config = dict(
    norm='rmsnorm',
    norm_eps=1e-06,
    rope_theta=68600.0,
    init_std_up=0.0263,
    init_std_down=0.0,
    optimizer='muon_variant',
    doc_mask=True,
    train_tokens=348200000,
    dataset='wikipedia_en',
)
MLP neurons of a small language model. Each row is named by its layer, matrix (up: input weights) and neuron, and shows model dimensions 32-127. Each number is 128 + 24 x the weight over its row's rms, rounded and kept within 0 to 255. Numbers have three digits each.
After each neuron's rows, "fires in" lists the words (lower case) most often at its 100 highest values on Wikipedia text that the model never trained on. A number after a token or word is its count.

L3.up1504:104167120149138159138171124169110088128126110108082152133123130150136140132165136143138155083131120141136153122068126121143164102105117101155130115139142157143136089104134116103098108136102127134116115153174114123118128177171131129101153114164114146150139119145172135143149106062096100187
fires in: "and" 33, "with" 17, "they" 4

L3.up1050:123099091141096151135132120113167101096110123172130109143115131131129137131134129124147139147147085125124150126123079095115129136133093140142130140108144095157181119130121137136168126148137085143133113124104153127133121120129117125150138104103122116147138140121143161100137106108117162077
fires in: "on" 31, "junction" 10, "along" 9, "of" 8, "off" 5, "watershed" 4

L3.up1679:142137089109116116135094124119147100122176162135122137115119137138151120123111114163152179144172147128147141129160112119164121123143133128122105136108148131089131120145160153110132154129084154114141128141148118100107121120108113123099143104154107177138115102154099120106140162148112136095
fires in: "the" 26, "this" 24, "which" 24, "these" 9, "it" 6

L6.up1239:148109116117093091122134121131137116108120165077093137153121125147168134149121157119131098135141159128113157097133112141141131133141080116127129125104132074100153140102152127111165082105133137138073118088108120081133132072130096149120131145146122106102141111095132166137084082124107170131
fires in: "to" 23, "of" 14, "for" 14, "in" 14, "on" 9

L3.up638:127145142134102173149131119149110122116110134155107179145167109133137090118126112137176111089115156141126114133088102132139167132135123134116121106152121126099148132155147110160100113111139123127141089130151075138134096146143117137122163106174125129092151096117104124142138146160104116125
fires in: "of" 41, "during" 37, "region" 4

L9.up819:137107077144155116123115133162155114135125177125151115149109133118126101184133147114153053132163103117137066122118143159116116161103101122108162149107132155080047092117106126139163137132153108097135133175156167120110079110089112134137175144104143118148106147114093141109151148147156117111
fires in: "to" 16, "in" 13, "first" 10, "9" 6, "a" 5

L3.up1305:168141124148111133125155118139154124166113102168086125138159133129164080152154118185094157102084143129098141096139092152115160071126151103157118086140114126107165121123126133112139120120121122139141110124134131124106137142113171184128093118102126196136144134154139147126106105124119136152
fires in: "also" 42, "and" 13, "then" 4

L9.up1348:127173150134164144118134149130117111163132150130129126122157143109116089148093109109117127115086127146129141137141172091123138115105094101141120122096108115102127122155112109127156123158158125127097144100129145099131149115152137106152106149096116124123151152140128127134122153117094141117
fires in: "has" 50, "have" 27, "had" 15

L3.up111:107141124100112152122138123099110127095153128104153105143153169114080103132177167104151144110129034155130175153125120136090140113124160140134119123076142144128174145133148105108150147151140129112137107167171123122106121111150122134142155153110100134134139106132107130126163053101132169106
fires in: "award" 21, "awards" 12, "prize" 8, "grand" 6, "awarded" 5, "rank" 4

L6.up1026:099121109090144100109172175134137166144147110176095113185129158118107133123143115127105173122133128151120108173099122124092075114125150113116143143128092168163120149142131133092154159093119141123098120146115158116116090130139101165143108117073179116123149136123136154114134062118142154068
fires in: "this" 65, "that" 24, "which" 5, "what" 4

L3.up1606:134080115071168155085113158156135129100156131123176133140128132089107148147158079107145126154189093097146164098092116120135144129139158161135171120135128132132145124113119116129125150091151175115111072138140115113125112165157132143098120106123121170118163116205146147152136157163097188147
fires in: "of" 45, "october" 6, "members" 5, "by" 5

L6.up603:117145139132118135155125144156129121138139106149176075147127080125121131135147116143099088133150130131125128159131103119134129154139145111103144119139133162133138140160108154150160129138106109167118156087116105087131144134139160148120117095165065090104131103107149103095092114128156114116
fires in: "and" 92, "but" 7

L3.up1694:171158127109094141150087181091116177119128153124139162109134083104144136177158134141142128099130130137089127143181100078130114116132142127141113122135155163096130112128136128110098117165164103123178115135127164127191097158158145134135099104145101140132150122125128141093114145130121138130
fires in: "the" 60, "nietzsche" 4

L6.up166:189115119102122131145141195095135168138107107115103099113097134140108163146138095131121163109106152093123153119081138141121098142110108156086128122081156152156111138088082151100109092093129107115153116068129107119112127136104160123166098125176101116114162081116124139138119126120133132136
fires in: "by" 23, "to" 17, "of" 11, "among" 9, "but" 7, "on" 7

L3.up94:147089126110126125114143111129170132147101104181116108116097109129115127145121116139089138178175078136159177087139137143143111139106136149118135141132103135142165166145115143115143145134095161124119090153094114154122130170133117093151106165113100131153086147130124115162141113110105121054
fires in: "such" 46, "like" 12, "of" 11, "into" 7, "earlier" 5, "by" 4

L9.up1120:150129109122116136128122145158151116105111101076135094130110141103110147107123124138124085128123130126112171111138137089100160104101127152162096194085122155132098115134164061116127182141092097128156142110188133118179134135119158139135120128172109121113092095120132126089151126139152111141
fires in: "of" 35, "are" 14, "everybody" 7, "were" 4

L6.up1270:121103096165125112167167159161155145143112105139078123104113163158098099126158150136097117116164174170146160083097120148110127135131140099134172096137157167104135086131128133130135132162120171117168127129069108191107108150144135134152142123078207127111127124087127162121153132136178188117
fires in: "this" 21, "these" 16, "those" 13, "such" 10, "which" 9, "that" 8

L3.up1339:144127148143121156100135104137142133182130167140113114144108129132106135157149147148106091084116129121085180090139130142177119096129080137186129121088123118103172124132126117133120163150085150134143144127195090118112131159140115110152160148134163163121121165167060064077138120117136156118
fires in: "s" 35, "of" 21, "has" 13, "have" 9

L3.up1524:154117170119105138160178099113110128133129144147112174138160114123116083124130116101146106103143135125173119107098090183134112148147154150078119128145150122083089125120115145130137121144136158105088186132168076126092137101122116112097120086134113180131153128147095085122128161154136149115
fires in: "is" 27, "a" 18, "its" 14, "it" 11, "was" 9, "the" 5

L3.up806:108138132122105133135119127115133119152115126128088117087108127110128082091144091139115180130104153105155108135132084130143087136112090147134098088107098137154107183122146134161079146147142164115123120106130137172148163113102143093144183111160119117093112111107095107121156204124139106112
fires in: "total" 16, "votes" 13, "via" 11, "maximinus" 5, "maximian" 5

L6.up1779:165134147133096093107124136149125154147161128140138124101138139133158146139155152144143180155091107141136164095117106138125120107146122185132121082083095152151121131144144118120173168161104133120139122156153146122126137137143125133134139150158159109128133162102171144153078101144163162144
fires in: "and" 65, "of" 7, "by" 6

L6.up1186:108104107143113149124174159163151182121140135141087121097126153060143126124144134140134118153131181176161119141105109089124157149107105112149105113133127138132107108114158151137139191153119157157140112095133126132066143157163111084101131135120124137117143119096150145154113158136150106131
fires in: "and" 56, "as" 27, "including" 6

L9.up276:118133129146131099108128173154126152137136100144130113139146105099107135109109154161125167116115118122161156114102125120134170153166091154145151105101137123153136132116118094096142152149113142164093153115124154127157170195099144104139139143138131072109121129115134141142101137124140109140
fires in: "not" 22, "be" 14, "t" 12, "and" 7, "cannot" 4

L9.up1570:152155139130120139159080101168138100141082145144107137135135126154135120175119146126135109146149099121163105121137115096118129149178111118121094155125187125134120145104174101114142137146131122090085134070115126116163123074148138121099099130120141123138118128093084165138124115106159146102
fires in: "in" 21, "on" 12, "to" 10, "a" 8, "of" 8, "by" 6

L3.up691:135128131128141136105139118106130131126141110073101156170150122126074128145137132138155068130176102160106152125126096161109115139111127191133137163101158182139126110097097149158160169149127074146145123113138160082084142103130136099118099129113139137172159162146102106134119132129157168111
fires in: "in" 42, "of" 11, "shot" 9, "at" 4

L6.up953:145163099157161188144117114113119163070157129105136168130145132117108150151108155111068112107128108125107125129127146151144135143110077160098135080121122095115141164138150145113159177147096147160142171140154156081137136141123106186120131131132128075090162136158117153148106120146155141108
fires in: "and" 74

L3.up776:146140133097156128122067136136142163178095182117115134140111101115125088128160179146158108149126144089118163161155113127146100158115113113126126130113134143128133076125103131161144150113128092150123128104102073101066126135170129136147137119112145139050126114168147119123112125134164092144
fires in: "would" 27, "to" 17, "they" 17, "must" 5, "will" 4

L6.up984:093157099112114098109098132116100174151197136138133153146134131158106109144099152132166138110124116118115108158086106132124168130128133126104145138151120115125128108121097102137079108121106121134139171151193149104187151146124147136133083118112163133115115151093147117126139112096123111131
fires in: "of" 34, "to" 12, "time" 6, "and" 6

L3.up866:147164124158128117139096157111091181150119136116130125124148128106121155158067127120146121117131148133139137164126139151128111125143102132156124155133087111099132101142149109127107147134151157150158103074175116104098111114160116119149103119152122138157114123157128143082136121108156132131
fires in: "the" 95

L6.up42:127126091135117093118168124113140122118116108134140086132155120130143127128147136121154140114121118103153199139155107142144106106111151103140121137127163132121160133158075136143122118081119111126181115144147168162104148132125139147133134116123134113153139114138103143110158122117113149091
fires in: "in" 48, "and" 12, "into" 6, "over" 5, "under" 4, "before" 4

L3.up957:111136126134124139126121127125121154161121120122126135137149130088136168105079158123110135141121162137100122088115112131137104127130140126115142137114115133147133090171138167145126124113152147159116063090151121147135107144143117125139147165141118147145092155114106112091124134095092136128
fires in: "of" 16, "went" 13, "are" 9, "war" 7, "curling" 6

L9.up1517:150151165148147145161114141141150150131140139127117132160167153150147156149126133149130116116147136122126131101171130148120149109118118136143139126096119124150111112145087103102124121169169140113147137117145133159124123104125164139084138145110107132136136151100077116144155141142142096111
fires in: "a" 87, "an" 6

L9.up852:115140108142135127125134099113134124102109116120135104093094117129070183119158140111150127163156120096128131142114095090102164111106154106123157123128130124125120091114124144138093130152087145094128190150120115118135123117134123127154133144112102118131159117131115096151121146160135155132
fires in: "he" 21, "his" 18, "in" 7, "she" 5

L3.up1123:195132132173146126108136143068123160155135139127131136124137073100143145090126138140098125057159134114178104131129141125113159137126081131144156122142156119103093125135152121109153164133159136124108139116152092102107101090114154119167132131179146144187118065137130132112133082137177091142
fires in: "as" 44, "became" 30, "remained" 8

L3.up388:117096150097110134119068150175112104132121095091109071129133130142105152140140133120101098162144097149108131121136157152160139104126141080090146135136143086126084136145130156160102126140149123095141128115113146129091095096117186168111171137169170131062128106110102129100145117116100137143
fires in: "of" 44, "alouettes" 6

L3.up1540:097097162128081146093092131139153113108100166116108117144141148150168132180129107127171106121136130117109126117122109113137144131117114144155125150144122148132072157096162116112117193165169138107153132133132134130148116157084131124081148165127144109102099105128109108111108156132109148131
fires in: "for" 22, "history" 9, "art" 9, "on" 8, "of" 7

L3.up306:124142132133123139068103078134094111115167118121113145178094139156153130107107105128120110132099168125138112156138120109093146131138095160152182081103096153152133156146128146167111108130155134159113153163151186087150073122098170116138180135144136117140097126139105139098136121097130154099
fires in: "later" 16, "due" 11, "was" 8, "would" 7, "said" 6, "next" 4

L3.up482:123111163122151093116100106157184131101103114124136116126133120092081138136131104156137155147141136101135144121118083109142128171138121119138154145129119133156146108120129174127139128161135094130141137130116111151166126131118141098167096142139088142137095175181140157117147117100155181090
fires in: "of" 16, "school" 12, "s" 10, "minister" 6, "methodist" 4, "debut" 4

L3.up981:092150121145144143113161143138147180110141097090095163096143085138131139114138104119134133105163129126122162113094130151097125111109170121128126103147109124152115094129177136141128138110105072156122141137131181118150136119062139123140121155112131148116161166156075152108162096075159137155
fires in: "season" 25, "tour" 13, "day" 5, "election" 4, "year" 4

L9.up202:145122104144152135106141098131133147158152118133163152139120138134156106112093181147108119141174158151157108122136136142178170113156108112104116128147108117132072142111146100140136149123130088134103155128120128135083117084161143101134167079092146142128151193181109114117136132134120099118
fires in: "a" 45, "an" 11, "definitive" 4

L6.up1776:148184122126112170121147113159148101151127131127141138159173129116106123145141143099107124140123091175116102093131120099159126119117093097144112166138135123121111095156143100151146129130159136147142117132125166096098105159170176131129148146122150128141137146121084099130116168149152094098
fires in: "a" 95

L3.up1711:161175144101159116120079148131139155125149118127084138156116144122122147154122130124152143152130182116151103171099088124077144120132125178124140133095159151106147120165105132129125141152113183144107109117150118140100115170146125148066112126086166125099117120132158107109118126089131142090
fires in: "as" 26, "and" 18, "with" 9, "following" 8, "to" 8, "despite" 5

L9.up1364:162120084163053150130098094121132138156131148118095124142157118117119101075131150109119066139180120169109106141132096094107173075126116112100134143107150151121083114131160092139092167114100154115148103121133145108144164104162100095142142135186121122125128121118113129106121100090081070103
fires in: "from" 37, "of" 15, "by" 12, "in" 6, "for" 5

L9.up310:154165100132118141141094133171116076087153128141155125113116120156143093124125128135150113145111134114100130117117114119114131106111152102133097103152100168140150171159150101138086118151174133123128136132140111172176137144145115096145118127165161104128113121127128111151100145110115116074
fires in: "of" 27, "with" 25, "from" 14, "for" 7

L6.up1517:118106117141111099132116136206156098120116131107125122122129130129132165111138114113100145161153172152141130093129088126176169119092103132115127173139122172116113088173103112160124144145131135132131155095126109145137133155125111138151118120141154125141146124134142145100166111090098133142
fires in: "of" 61, "the" 21, "anyone" 4

L3.up1088:170097128130121088118111139093121139194135091096167079144119112128085115129080106121134100098125140149143156165143125139116088101130095105153150134145136154136151136101136134081107119133166125136095142148117126103102144142145124131144127103167146128154110087134117143113153151125124132156
fires in: "as" 27, "university" 14, "film" 5, "council" 4